Weights of a small GPT-style language model, trained from scratch on English Wikipedia.
Architecture: RMSNorm before each block, rotary positions, no biases in attention or MLP, untied embeddings, normalized queries and keys, capped logits.
MLP neurons of a small language model. Each row is named by its layer, matrix (up: input weights) and neuron, and shows model dimensions 0-191. Each number is 500 + 25 x the weight over its row's rms, rounded and kept within 0 to 999. Numbers have three digits each.
After each neuron's rows, "fires on" lists the tokens most often at its 100 highest values on Wikipedia text that the model never trained on. A number after a token or word is its count.

L3.up678:463517491456475511502549550519496472531565505503535485506509491509483477494495509478553465517491559457473497496470520509535489512541484515547543512484530500504500485482503473518466482458470502459466489523505431484474488528490460492475513513512517505511502442542491538500479487514478493535471476514515487507478463507485508518498489480504483473504509436499467508501508491571503473520509530484524510492512534470522499491496502522490502498514473517553497491498515528496524475497508497529497500542510466448469478522487477501485495541467504535461487494517490538465472518478552508512
fires on: "%" 46, "ge" 12, " sc" 8, "up" 6, "O" 6

L5.up22:498503500480466489508471528500488494516476518477529573482497526513468492526549480483528536546510518485513510481500524502453535448519456572504526498443486479471503517492489486494502458516470510474502517455514507465489522506500531493516503525508507481496535502502507559525551525515497499539451512532497501499506554501476493519524541504518475492472506476510518517490520515482517493457495531511521501430482557495528529532490492500463503499507500477505526504505487497523529481560519503524494506477476467509523542528530471482506497502502515497454504489518507498534455557489505491472
fires on: "ion" 15, "t" 8, "e" 8, "y" 8, "ation" 7, "ing" 5

L5.up587:504500516519486518519491459504479514543523479519489558477471483489509496532486502515514452507453508486515467451506505487525512504481452480473517506465527525513528533479523491480492512504478549497521498514524492498509511492489496516493485526500522532487483507529527533503510457501450525472470507472475512543480540492478493479518518543506499481489484527526514494514513513500523450530499520492553452512523478485521497500518501499508513517497508509524441483464520472542468543512522485448528488518544490503510484489509535542521563445515527516543504437522481509490505506452463458461
fires on: "ount" 30, "ent" 17, "eat" 11, " not" 11, " Count" 6, " elect" 5

L5.up509:502511488499473442507446495506450531493495480499499494461480456508491480444517510506534522529520518513494519509484481515523475507519486491469526457524460493481522471525464502488504471523487490488515575484523514559506552515489518476504519484550525539526490438497496495507464472474472481511492485477538507496522472515511511496549492484506526525441513524502503475505494503464521510496512514512525478527484495495493537484474546506517464529502492554492479478505502497458511509512490466477461498527506497496478533479531480497463523490485453476521490568515522461529493538506509480536
fires on: " d" 17, "is" 11, "er" 10, "os" 10, "in" 10, "g" 7

L5.up512:468476494526506511494493493461470503545508551495542482526547467465502534510483470539515530491513484552472489527520492498515517482510548537509479487523561502483552488502464497509509448535467540529520487515465522544483488499467491518505504530485498548513544488456468524449511512503477500465516502514475538508478535514510490504491510488499533477493511446522514512508536502498531496502517521485504497464494508515499439521505508438457505509482491510504520507504515520481507470453515486512509521479512507517539517540491482555530536509513534546482482474516486512540533522492500497486
fires on: " of" 12, "act" 10, "ess" 10, " by" 7, "ish" 6, "ating" 5

L5.up102:517478473549465500532459520493516500514494481413452505527511502524517512512505439488521525486489481448489520461522464498485464512527517539541485521501537525495521481481520527484527511470480516510483477467442458494507519497497456526528530504487503516519548465499485479510477516501490490486507464505468529498518530503517496482497510523465525534477486504519512509506515514543461479508535505489496503453492518458505454483474469514489478529489481519494469507514495525539481503465528512555468496472513482535489484476502493515536502473506488429487453500470501483497515486529513548495
fires on: "th" 25, "ar" 10, "se" 9, "le" 7, "ach" 6

L5.up349:477539490510477503524519502492501468486529515526494531477464489521536520491496485493458503495470541514501537522532533533514501516462511478477523498533512503544549531538492506481454475511493475527461487511514462500489501529547470491499514500481485490503508515502514493477498491530561556555490494508534451477503474482549560536476496501485490567523486503541522503441511498489499465511494476561495504505488466478474482517475509513488496502472471476493539493547494507502494507460500465478505511516508470490499494459486560538506543502498499496490465545490533511486511466500489475513
fires on: "'" 34, "it" 14, "[" 12, "ist" 8, "°" 8

L5.up18:510512589501524457478522511529507506497517509488533485508470469480489536464470493509524532493526428482453537485520510488496497499488492523473522521518491516490479530476494486518475571517464493499525517494492512474499493497446504513547467536543493490532516498525528532460510488490477476469483499504518488518484538478482464482496537513488521512529533481525517500538507520488537489516509471470512532504510520515528534544529481501498493459508501466526525439517452517534489478486477496475463498505498455539489521526509467476497492510502510536471465526502507526515463516468482480466
fires on: "ation" 15, "ion" 8, " War" 7, "t" 7, "or" 7, " act" 6

L5.up425:529477481507491501479489479509462497501521479511530502515497494466484527489454470434497540535535477523526505470537489540500473516466541534501496514504473442538521504488493514514543489457489481512510517466478491531485531504512530475518573519503471485516536526503516488468493485481508492490491509461505516495496490472549475537478459527516498477482465478491499492430477484541534473492509471486558497463472451438520504495488472484474497495500475482481530537506474483513503475490521478534502518449484500540498500541461551498525498495480476523476499500479480511493484501493500496522
fires on: "ollow" 10, "oun" 10, "th" 8, " n" 8, "our" 7, "le" 7

L3.up386:499472532492489515537504509455514497525528507511512495476480494459523479490495478532505490466478533472548558529488500528462513496438492535504499438494520523486528505542479487504507469500450494481469537472479493487527523512493504521545545499492472457467494526474485549495526519523514546450513541502492485523541536499463494544487532502518492527498520506523477515483458505483512506514537500492468538427508512494514519466548501494487471506499529550479497485503516549514495512522516494485506504461528494493462525531503470513509484514495505516515493526494534498480451518536492517484
fires on: "p" 12, "op" 11, "es" 9, " of" 9, "rib" 6, "ts" 6

L3.up224:481521470530473501525538537511521543474480513539466505509548538490495473516494427496475516512483549453486519523490535469501501510494518511485498514490470456482512481476505492469533461485526519564510498497485499514510512475486510537523460513515487496516535504465504493488467488503509474522525493517493525539503515518518535510492441492512504497530472480483480524506520531460507500512497511500521511539544516513497487536528482495527516493496529500462490473505488506476472483516454477504470487497439515513480485543487519481488454510462507531477449460471513523524492480542524566449
fires on: "(" 27, "-" 10, " –" 8, " =" 8, "," 8, ")" 7

L5.up561:477481517505477519515488453498553467523514489458475486470517510474490511469507472518511504486520471501480530497519494522489496463479481492493516460502497546471502452502503472491474497489518497512519461453496501503502542515489487528482488510534490508516521450506486524524485511525498520515478480520517492478503565538544513504460527481476481525470515493518438472523561487478490535499514493501463492489498502460493447513483474471502497525453477527502566540550513466518518498497521502493459462457449516492496510482511526461518496472492550516476471489485467505501549512504452497525
fires on: "um" 32, "ce" 15, " Y" 9, "ch" 5, "pl" 5

L5.up121:507515505503481516557487510512487475513492490538518503502511463494509483519560508465517496522503450445506554534493482492491514522529462536464522530501513519469470514531465523497494488490535453474515491529513500494525521534552498454478468496530501476513503470475483520494492456500535469483493494492514494541510478512485487517490541522484485507481536496504527456467514521504532506523508492507525475524483442512515481446495498514508555497485528518519487497494513484461491537537436516493535477506518512532459513509492464521510445477555473528515512471499508527552486519472495483474
fires on: " dis" 27, " E" 26, " pro" 10, " sub" 5

L5.up670:518501512475510527485523498495495501478493483496512526521513507480471532536467504524462492515485490491508526502489515536484522554463486511516507419499491489503509475496509502487552447517502541481510528440528492516490510510507481501509442494503450504518554474469475465508525524564480496508504504507487505505528472514501485532564532510509509563493507548445547523493480444512488496511474522481491486493475499494498470469454443498492500496461521501500466487529500485496513454505533502528523491508500527527495487568505469478518489477523529483483471524527481474507506486497479494477
fires on: "s" 26, "ts" 17, "ics" 14, "ities" 9, "el" 7

L3.up118:511497475490487515519452494492490483574444477510533506492529495505485521525480522466511535524478518480457515493503511527500520485551489489498516531501534455501464497513512494487482503530491509526495512439493466547501551530505506474501521496525491463453489456449484470465475482518475469482503479475555457506498532475489490466485516546520473481503511472506512475492480486499463484510510500539492531494459483476466482530477542488498502522475488502540491519483460513498567500509499499474470494512551465542481499462520520483494474472493504494480531514522479475518517521536483463476
fires on: "aw" 14, "ina" 12, "ang" 12, "un" 10, "ire" 7, "y" 6

L5.up413:488552500505512468494471523487474457469528473513477474486507540576522510496476473529442490509518498484508497461521495509478525492507495479498533496515526481498508516499498510506515485525458471543525498487511453491457556482501443520513510508485499505539520523481520482490502524456526502551455444496519496522502453475523495448547531495508499474525508512510546502475486513475524538500499487501488514450475479462523518547514520506489526477512530512473520496507499522490500476493532482429494514493551484488492516508521517508472520492514487499500534484527543477537496441505479508512
fires on: " p" 30, "ot" 25, "." 7, " g" 6, " sc" 5

L3.up375:474506557510473526516511479480519506518504484486524471489489502467491509503495476523531488547460464497461482473532450445472509481485503494497479513533472453503509501522497575524498520511470528481522473464496513500480512472471479471509536533509517484502478470507486494543495484508490557476496525453503463485529496532483536492519502492501527509516472500501546493500512535490509507441457511542501489486511508533502460484491476463484518517515485474535521510516479502464508516521474492462487527517520444475478502553504442500481505510491515522526466551467479492514541532528477528518
fires on: "en" 40, "areer" 9, "ore" 8, "u" 7, "\n\n" 6, "end" 5

L3.up197:517492451486485497530489496516536457487486518521492496530479554492516476498510506560472472513515557520526457488455479490501495491439482473535454484513522486486472526471515481517486499537463513450500549496477519508516502527514502528489494499487509475545493527516481522497470488479491489484460507447513522496494504467513514488577535524482540463510558513491536482488473570487474500484491489505502529538496458529500500490499502514495513546482508510519500478470528441514509487516464528509537506521508508490516486494521489513518502439508473475532500492518511468513467514492520476501
fires on: "g" 16, "p" 13, "iv" 12, "v" 11, "ut" 6, "ot" 6

L5.up665:512498481487546535517528483489472563544497480492498545541554457516488518455466495502507535494511539524467529489491512481511516488484484482456494511486501501480512496525520513475518470491509521507514474455473508546488512499492497505475479466524503504501481511464536502431529498487493425509480504511495523498578474497528515500513525520513542469543527535529530471506497469460515499505476519495524486512532485547498487486539500510509499505503503476478512503477447513519516503504503507484507522506482480552494497505443491497456499497540542536534465527515486481469501507513477465533
fires on: ":" 77, " Q" 16

L3.up491:529467488518508535512502465545509528516466512517472439524507500496507553485520479534502494564525520490505496472489512519511520510510547475459486502497520484510538476482513476478546522508493467539477534484528488487494474505474551486534466554501523499437489504475492540488536483503513468443524504521511519474509485522501501532488502510537526493508485499535497508516541471471534497488503489546487462547509481473491540499500495523517510486508483525480498494508462487499489515467504497498530460472484495488423499477501513513531478493516464499478459442468532510472505503522486450499
fires on: "i" 11, "x" 10, "ic" 9, "ard" 9, "a" 7, "ap" 6

L5.up400:499512517506463524505486513496490432511467491524480530494476483498519516501468510473492487505540494509523527496504446475521494505496480536455484462510532504464507522520523487538500479464455498540516504464473528476473459461546514482513465474532492499509535500470486491501495512509453500481486527486521461516526503515497504524487523477520532521478459502529464535476499512482489490462530439483510469469505524532481439501472486534536538484464473534492504514526502518501516501516477525480506498439467508495470478505446495482447477541514525500531472519505464464502480525469469507516
fires on: " pre" 26, "or" 20, "h" 12, "z" 10, "ome" 6, "ter" 5

L5.up640:464474470487504512564476503523562538525512497486476511544518470513518496498522493505435453491457513445468472482482529499505502495521441511530469489462508448506524498524509507467506532474471496501531505469473506497495507477483532506468481501440487512536520532488496495527524482524522487498480488496508444506527487500513500492502473508469509505463511489491481518531504496473473453504538439519511507483523519544473496499498474506475461525499509488507478524500567473483519497481511477521510514460484518529540531472542469517529501549518475465515507513493532515492460516500475492495
fires on: "ed" 16, "an" 15, "ian" 12, "ab" 8, "ar" 7

L3.up276:485473517512457487540500532492490521498492496489511551516494482493458516491523457504498458507554550494491468515509447480542491478455464538443511500535487507516474477446485462507538502488512486482505450479506504497492542477471475457513503493512486497510450487484476493509541493488486494484514525523536535534485494459524496482489485508523525486500495488530522524479513485530507503529512513483500533513504470505421476512509507499518502488530540465526479527519476485490545463457528508523518550549457498537468490514513495478514476526490497514476508484513477445530517504494480531494
fires on: "ing" 19, "re" 10, "ation" 8, "ated" 7, "ating" 6, " as" 6

L3.up482:509489505539552507515536508508480478522457508513531472551519499516478499492512525526516486503502474482499572482495486485550490484473506460514497485494508510517545476497532507495491509523509505463519486481508485473472545494457501482485527510482491512470499517502517476497510460450501495471493501519450491478507509528512534524469532481533522523476533531495486522501563538500526528504513518561490469505487450515521475484488476545483471523436497477526497480503469512490552500526531511505493524464537528508450488469464530485541517537492503465495475498523530512472514477512466453491
fires on: " ex" 71, "x" 29

L3.up38:532466432516472537491513476515474504481490498479491430483488497494524469491495538479503502531542560497499540498513484516522501467527495483458481473469467536475463473510549467533514497493525511466526540500456500529470471459501494501489516541459486463514482483500493537546500516479512500469497426493479514526489535499469496482483464491500485503537451514514504496508480527496453501511529480486513490451486491503495544491510511489513504497510483543497491478510498519491552512501523515512446488523496491474509499433500489505494501503499464478500480539466489514474505474552488514510
fires on: "i" 25, " in" 15, " /" 11, "m" 11, "ation" 5

L5.up208:488540467504513510504486480568494462507515521531496508526503488492543507540526501494501531489438553500457488521463538487512512537536513533507493489516523483501525513487479563511489489552439542524513516523480510482506521520503543477501540516496502480517546467463510517511501519452432459503476485479502475495489521525514470472517482536491537539476505524470531534528512454517496477495502487498488467461516533513516499494454507519483528543514455528472520514504516495480500532440481545498494541538510498499492528505499496507486502525510494500514506488474470496505479511488509495520
fires on: "end" 23, "e" 16, "c" 13, "ace" 10, "iss" 5, "all" 5

L5.up109:518506463512461510507496483488526483493506464501550553473521465510452460527525512483499511475487520507483507475529556505508507507519492503464503484513467471463474514474526497476505512516501461516511447491531499476541543474442549515510500486544461505528502497524474492476505507497467549479486472472508485563477498507499473514498504500510543504440516503542496502514496511495520465484516480509510477494508478511489453482490545534525456499479489559488506534508519438505497505504459497481533476518524522560466498488497505498538510513490509479522544496498521523539497468515460501490
fires on: " ind" 25, "d" 19, " D" 13, "[" 8, "D" 8, " d" 6

L5.up269:487501517497490500478488509507501498498501525477507484514521461537506466474492490521464505495526537539539520496517516543511502502476545504485507470469480512523519501514531506475524491480529474515532484493474522528547536544472488509482489541553472472514524488516486512500482491507484503505509483508539509473511549497502523481529441455514551511509533542532532506520458499451529490455473506481492514497511511486523501501479462466459528503499500529550464520480482491507518503447517528486518484473447488561509524490466510534487530510501486524517513528505527467487522567471497485562
fires on: " U" 65, "U" 27, "x" 4

L3.up232:484489515509489514465527450495555480483532505509481505505477500493464446515473519505507517507519548512517500485526495506483515473497505467471519481487493494529512476483529474518505501486484509488548492486502502496524525501519497431503483443484458490504516554502502522547505461496498495519510504527466524547495503505484458500455505533511524509473484516505470487508523473472528479518500513510491437474511498488481539508521513472542469498512469553477479438531502515509453480542461530495517463501458509553512506520490432559479476485485511503526485518510485508509441516477498486499
fires on: " |" 22, "ol" 15, "b" 12, " second" 12, "d" 10, "ult" 8

L5.up482:531491541438533479525471513501528518527526483477466504518531517474511483507476501477470537503514521501513481503513482462472461525534448492516497475516496478506479517494448510496463429503515460486514505509503514443483485528533470514457521443504507512493451494516522520512475511522504488471489492483481485493522501474520472525532505520522533541460511489487499502500536510512486471496511542499468515476472502493475439490487451496467527511550473470506517457509549494489494506490503550521528479546526490485501546480487521527496522463514490459498527531527527496501464513491488470490
fires on: "ut" 13, "le" 13, "at" 11, "iv" 10, "g" 7, "un" 5

L5.up147:535476505457479467553481485516501478500510504502491482536533509487525551452493472539486452508514540495473540501493474501510504487492516466525511470537540528477496552499498537493562521492490461532506495506530522520490492476506490499517516497517508516487501479457484469473540505528450504510486490500547481523481516486463524549499482483505496478496495515505545482532475464473505543472501510530501485488483483458526498554487490512480506479508489478447545481467488490485518496503471470495485495528500500494482513503479439476521504470507497487453463497450489471513458486477570523517
fires on: "p" 52, "ir" 10, "am" 6, "l" 4

L3.up406:474505481489522485523495518496492486515515528498514430505538494508502521493497517531516491517540556506473508480520484558512539463467511473494499506477475505549488495459457497489470547501476476474508523534453476520502512511504479511514452524521479477519474485522482517523486536496472493532486531515483509477530480495533517534539483447477560518487503475507488524448474435494485509503482518508523481470496491477503511509519488538490496480504445478493479509478525507478486496523553503537491521464494468505507465471524480517530454500493529477470523525505454513568503502516501510539
fires on: "l" 17, "y" 13, "ch" 12, "ir" 12, "A" 7, "n" 6

L5.up648:515481507488459472478468450473528510498445479500446483492509526499467464484506502499492496530488489492499480465499455538494470496480523504506532513514535546519503492519480495471491493489506493510515478454430491470487502519488492474502516590529538487514490495513490500493496534477502527471483513532516525533491508494475466543553479508548513510433496531509511468517479485530503493515533520480492475488470452497509463480466517520460521467522489502485438511489501464456511524503502514532560491508500505499510518478537473506469469500493486477507472509465513456529491514499481486477
fires on: "b" 14, "on" 11, "i" 11, "ed" 10, "ad" 9, "ab" 6

L3.up703:492502515505510506522507501475447538525539525523555502446488494500527481470510490533494471529529496485506540485498487484503524494505512493514472488480489505541498520486491514480524489479531512486494550493479559466503475452506526524439518527523462470489486486479492523515541477453500479504513489499476505528548511501470529502504520518472537495543484499491450523528494537474525486519470473460513463499481475462514468510502517510506516546515476498508457498491499513518498492507520450509480439492465464503508456519458446498496486436540472508501480495533523447492501492513513476499
fires on: "or" 18, "en" 16, "r" 16, "em" 12, "am" 7, "ov" 6

L3.up626:489490492496501493540495493447509524475517524523524530517490448522484494500484474462480527513470485517525491542515473501513513462531506488548521457488515535461518467542505482455535498502491488433509501508506425543504548500483507544491485493492502512475497525492514544475460509485491510493481484488519539474503511513511519514475543478475515478454506447475470517468473522474458516486521508518492476489529524479534514526482535503507517507463490499523533532458474497516502515523480517442494499512529525536489479488534522486489481512496489480505462490536497466467522519432485478496
fires on: "," 57, " the" 13, "ce" 9, "e" 5, " under" 5

L5.up268:477473520491512522511468472518516507530520513510490505528511538504473537489500520521529457530485515506511493501512473549516514529528548484486507538505468493506479462453514539498512471526533468500523506467527508473476506537478516486517542491521521522455547498508464555523499555535482506525516516481528483516472523535514501508485475523537518480514516486497489465481456482494488513512513514515493538503485484539480506480505518548482523475458480503506486485503462504462490489513524464529543500489497531487512500509466522447531500461512504521529468534485521497463470531446474575530
fires on: " kn" 27, "id" 21, "n" 13, "es" 8, "aw" 5, "b" 4

L5.up334:471522495478471476499480495500492474509522518496495506530482478478494518459500468487514483493514473525519495533524499500496553507441525494489508477514526494506508491486463512490497457521518452504472510472501518495523508537527527491537531469508508475496495486447511488441509467492535501514492507488511484504448526507494453518442511508476500526496474480502501491467537523486529502503482508501466470487503461514549531508454473481505438495488462532511490539553508460552525518534501473479509547525487470481490488537457499518449545496490515526481473485525477489542519511455495452464
fires on: "it" 16, "ill" 15, "ion" 11, " M" 11, "duc" 9, "'" 5

L5.up539:527509458532460508487429516492531495534470491498503437513512502502477475520484447520501526505470526514506517501526524524509490524502482489465484477497554537506519504536527467494506475536516486481504543512514520507482522546490486516452443501522559469470509486513503429513534542513511494517530497502544479509515542506498459514513489486506503522433498514478506503485525526475473510492494528511481501451497483502478511513458469547522486479461465473497493501490494463494493467496521452542510492489487502496501552517526499478478534506527484513461509508505514485509531500458479528502
fires on: "s" 15, " s" 14, "u" 14, " S" 12, "C" 11, "e" 7

L3.up739:479502464489491528458454467507556506515541509498457471494505462507481508543490511483500498476500509503507517518520523505495473519557484455527520499456517512484503482472506537479496497443515510514495483477503437472475493478453517529529506519510486503511553461484497495497472515540524444485493506509522523447455538482518507402463492538505497526485503488500497503484504511475488485501528510502506501511510503465449500537511491511495470510497496529529490483530500474437526473479518509533523517517495496505533483470493462487496514495492502508456497485483510483570478518477511494533
fires on: "her" 20, "aw" 17, "ur" 16, "y" 12, "f" 8, "hy" 4

L3.up436:495514491511518509559445493506519510515533446482496501505516443488530521530524457563509492527500494450497484537468501490492493501458455457488495489510532501500492501522516496520473566476509472511476471497512468513462514527468476522500446475491493531509463511486469521508467533528508493471480515477506527507464534515471494511512467501462535464524483509532511503485485518507476539498476485564450525441494542489499476470528475536495495507489483535514510460516501502448517531494477498517551488481503502486499498510500474439503518493530505513472475515530479504491491518502512503495
fires on: "on" 21, "am" 16, "ab" 14, "an" 13, "ly" 12, "re" 7

L3.up169:556486481541495469507499490515479483530523515501481519514514476483462460505476493474502489491523523491487487524535461503512515491484461495463473513449525486495541547529513505510547460513478540491510520484507525529513500543511510524477519521493515462552480496546470503510518485520559534503505465520506503519514553483473475491508470521521532442518489529515476503532491541521525497490509514505508529482515509495489507435492475526469492540477540495513470489570466513476522500471532493485508501508529464502477549542487492512511478492462509510463488515493524500506552488498466453494
fires on: "fer" 25, " Car" 22, "ai" 17, "ther" 15, " U" 10, "U" 5

L5.up549:517468543519493509500512493502539527496506504495526544521492507484469476540553515508523525497496528523446503498474519481452491506542495497468496520521515510509472535509486429504441489510465512459505504477469514487507560438528527499463512552504492494498503490496480521504489512519490513484463494523511524502490504504506523491511538502507493549460491451524504540495488491556522522481493504519503522510493537499495485451521521506534503480438503489516489482476500499548524532469532511497496521548495479484496484449541466463514507511494482510507501542499521490539479562465519472505
fires on: "ward" 18, "ion" 10, "ation" 9, "ge" 7, "re" 6, "ure" 6

L3.up457:525506536449496482485502536554487511492501503478460501505547483493525488468512507543544518472509481488512474474501453523504525521489519496532501477512519519513563522495492488478521466463516489485528515564462516497534519527482561458510560485507487544504484500500473517505489489470499500468492510522477528522490530542506466544492474485458503534470513556490476501502522477442529496481506530486472475540502526481490550471477508492549527527531508531503496483478503524492554483490508524504514507495529504488479492515499484496524515531516517496512487486501560508502481533516516544474
fires on: "iet" 16, "ay" 13, "ud" 12, "um" 10, "ic" 9

L3.up410:495498481489537473488475543487511508434521512499471484519486502461524538519491501530481505545506515513484528476471501526507527513520512424534478534476514511525498511531468508535476530511488493474463516528482449493492516499531520440485486500495516484509511522497461566508492533466521478511500484480489473515505496489520541478468502468476461494492480489515483517491516468515508504502446455540502527503526496512524499550483531497525465518462497479517521521481496501513478466512500499484453506478480518508490492493418510506467547522459461487467508526481548529453488490510513514493
fires on: "n" 32, "k" 25, "c" 12, "l" 6, "ric" 5

L5.up633:516487509479538528552494501480521481477503497536481485516464507455498514492506492517561509524500535549501510496486502479526525506471506512475481483478469499474487466485474474490476515515518480513546536453497506493483511486465448532514474482503522508518520502443479476459524503479512523492447517492464490492467516513475480475488474471474493519545519524511504483507510508482475520548476484482494487447500473479509483487535565537495494521542517504481488527503480524471493538489450520500468477520463475520485434467519493501481483525522454507491525518542502539486556491524528513462
fires on: "m" 68, "or" 12, "i" 5, "l" 4

L3.up247:505476486530497460502494497523498470509487482483527519532513426504549495526488492489486487451516526483524485499500497548545482466517488520463512483528479462537454512493514523542457491528522508465471531483488504485475497531508457496487460460483516489489486513417488487497471516541458529496516519483521493519475517502570507491525533504489511493505536508498477466543478495506493465548523493457501546484492521487491532489460466511498482515484502519548509476507479499523545490502471487474501554511481480515489483508493501482549504500505482483519477458494445519497484534504481484497
fires on: "is" 30, "io" 15, "iz" 10, "oc" 8, "s" 6, "ial" 6

L5.up424:500492463509501519519466474482507508501504498497546476549515513521511489536505440553467495499498518492464499480472501510514473477507485507528482468484497485514537471516511519498483503517539467479515509464471497492505473486478512430561551512529512543467506465504533516466516493529490547467558528466526488542499528525460497511506520488498481458487519518492452475507531507506483524456516536459518476519456504470519496499515498469499489524523527475512494475531521463466523511527477535498496518534498512482479471470499520507484493514558509466536542495477473519494485513505516453511
fires on: " S" 45, " US" 23, " N" 8, " Sp" 7

L5.up724:541456543480462527478469446486467524524470470500516539486455454475528513544479520473463512509511516466527534534523551537488500481487488524483448498513494494516514469533474479493498528489518509516498463493478507501481492463555466480471553486527484512465445489462515505496540493495513500478490499518496486490458529450445509518490483529505521511499472494526477509481517482505452522565497512509504467478507492529514508493466507517491511527457514486517475490475512454525500490500493488497482505507516479545525494500490497463527471467502484473438503479518526502485485508539495492512
fires on: " m" 54, " M" 13, "M" 9, "°" 7, "″" 6, "an" 5

L3.up151:532492512525509494451500467543442494531481489495511514523500524459478510471497467529484533481537498516478465515470562498521568452477489548485492488516495517530477497514501446564466483499495456528476480507464538512481529457538513514512503481489536497489489470485478516469498449514538506448517455513496492477472540511547493493509506470474508483504485490511473542512536533501500484505533509534476501503520511504468494508486520464512516500486511524451497511500466480537524530510482505510532508515448521534521485487472532511467493476487511492525499510516477510510512460487486533491
fires on: "ing" 17, "ed" 14, "our" 11, "in" 10, "am" 9, "ated" 6

L3.up166:483522470514452463485492475500488499509498476499485512481482476548520467512505466492481487567484481495507481530482497481549462528478491520532527486490443488494538496447482541481518476499516491455504545473509555576544537533494503495531502491503477506509482509518493477507508508483489498504505502518460509540493519524491498508535476518460536478528550474473513483466526491465494471534484466493497494493496509486509455476538507520456522516507479557551526491493499485467521483480551495503563498507501504496541499496507469467499509476506497475500529497529474528512536468496466497500
fires on: "at" 22, "g" 16, "ab" 15, "on" 9, "ect" 8

L5.up602:467491520437506490481497506547497542479533492493472484477560485502498464501488500529539530468457464524506539436474517511512504536503503532512503454520486518495498503472542500485508545492479478510520492547529535510483525504489555485521474499535474487553509461496442486479478459492495535537472494509498505508503485513549495496457490454490454528480531486505509513503505494532476512475508521536526513502477471520530492498483555517501503541512498540511544527462517449511524473481507487463481497495518462519536492499518486519475510499504487498479496528519509462487502476498467523514
fires on: " D" 27, "ad" 13, "l" 11, "d" 10, "our" 7, "D" 6

L5.up292:514522485486476527496492535518486521493537520495498541521542472515503486544496478489508462513498486504496476457575491461490486482519469543456516538511465517449544496468508487503501497523560485482504530489488479514527498520500473494498490451481452514483516513505490505514485483531502492473518499474512535496515510536464524443508511551509541491460495467524498534538454502542495475488500491470469497541513476495505523498505506478498495481485532504551462504471479480499484505474499454490539493501516485470522527488506548449464558533462481483452522479480496521487506490503505509510
fires on: "f" 39, " b" 23, " acc" 14, "ab" 8, "age" 4

L5.up483:536514537520506512515482457488459479470524529496525504476500467477506538516539503491474485524513443472494483492492500558480487477522484503504482483506515551535517493505461447531520481515504466532511494486483516496520537537488462513533485529563494530485485516473475500436484483501516496489507518555524522464505454506498509502566513506494481528465548524482475499506487507489521548481495487510518484437502472480479508496508522481481486540517468468509498527489499515494533503487548557490552474491535520518488457485483479531470495507510481459477513509484499494517499517492498469463
fires on: " Ge" 20, "ed" 19, "e" 10, "i" 5

L3.up209:508490526501430541504483514508502500504478507480528497500495502506486523467473525475446502560468531490471478467499521520481474529497419475455502514527481562499511510502476429473491523489479529476522511483490467503486529469521512495516469512482483474518497506557484483480465524517489490511429499513503458480515508478496485508511518504471514559448535518507534494513499482502506493488480535472471460471471510509481507551503476450497480544502460497505519520498532451496511484547510484515493524510498512499492466459471506500504499479461490492484488498508500482499505454510506475501
fires on: "ch" 33, "n" 12, "er" 11, "ow" 8, "e" 6, "l" 5

L5.up411:534494535494491502542510523501457502504466500518475536541497461500489502512487475497460495502471489533504524526512483542513523540448516507466479466485488474489483476471521458461506470539476542529478485517505477510526498521497489533517506516496520508470516494497490478506519476523462517530473472463508580460446473476510540476537485502488486522462463485542504508449498488460504484548506504492477515480487454508500476488502461478486468492507493483497515501518529505478536469471478511506533489515505484503474479484513522524542536550448530479507461456537532485491487483525511485518
fires on: "'" 69, "w" 14, " her" 4

L5.up408:478445509509471524498474457475542483530516460480516501462499498491503528540503443508521473553530497485498466516485510521516512486528475460509517486518508542477470494492537513471493522487533545490511498535486499508508524525489507510495509528532519512489491520546459492470499523481544510504450508500515464441518514477514473477523515428500527523465529515484526501513512505468529524517538506514493484467492486515483509529499481504500512485530516488507551512478477468526498475486526523485501484509482481524543548475460436529528540449503454507512536527472471538489501490503496503480
fires on: "ist" 18, " Ge" 14, "g" 11, "ict" 9, "e" 8

L5.up477:515468480502497472546487544491489484512461495492496513480514471516558523505457545496472493484474514499538492508517530500529525493529461535455471485497480518498493478486531497489489481496551516508487510486507482496502537499502503459489518513460498516477503514510508490473530539493513499532475487492531471489508507531488471570531504512462489511439524501507509536489486504505561523484499495506478552550489462493442532529505493514511457463502516524544525500508517503492488443495510517452512569490522513524457530547509496460482500502514522484510445511521507497517489473499492456518
fires on: "is" 60, "ant" 14, "iz" 10

L5.up490:542502504500543497512485495528532498465490498511541540519493458486495482518530518497537498514441513467502525475514473503481510515533475519474485475518489469520557477507482486477502508492517503525485433466501520576500464499474519514493497498522448500449500474506530477502568490511518492488448518486487499520527468489468505508528507484505540493505508492502495526522505500474521525497470503483492515518475463492486460516528486535518508534488521481497525464454473515511521480472491461492516545506516465499494499533438522496485539520510460516547481524447528498484523521507477516448
fires on: ":" 50, "ograp" 10, "i" 9, "ot" 7, " work" 5, "/" 4

L5.up84:481505496502471472531450548516499505481534495533500449482464490527516499531491518521489485467480528498459471479502508483510539541535452474498496498462526509504502516548505501443527514499503513531499518514480471471475490469485546536492545527469508477485480528539531525497527525507469471478518511522479473503448511502534486530501446514512502466494527505526466504499494502521468489469511481451526520491491448504521468526496510506500462517504484517510466459498470515495516492509523507478505504472490463487552509475513466457517460568485489473498504525441519504449510500510509483512
fires on: "k" 30, "an" 20, "ic" 14, "ian" 10, " of" 7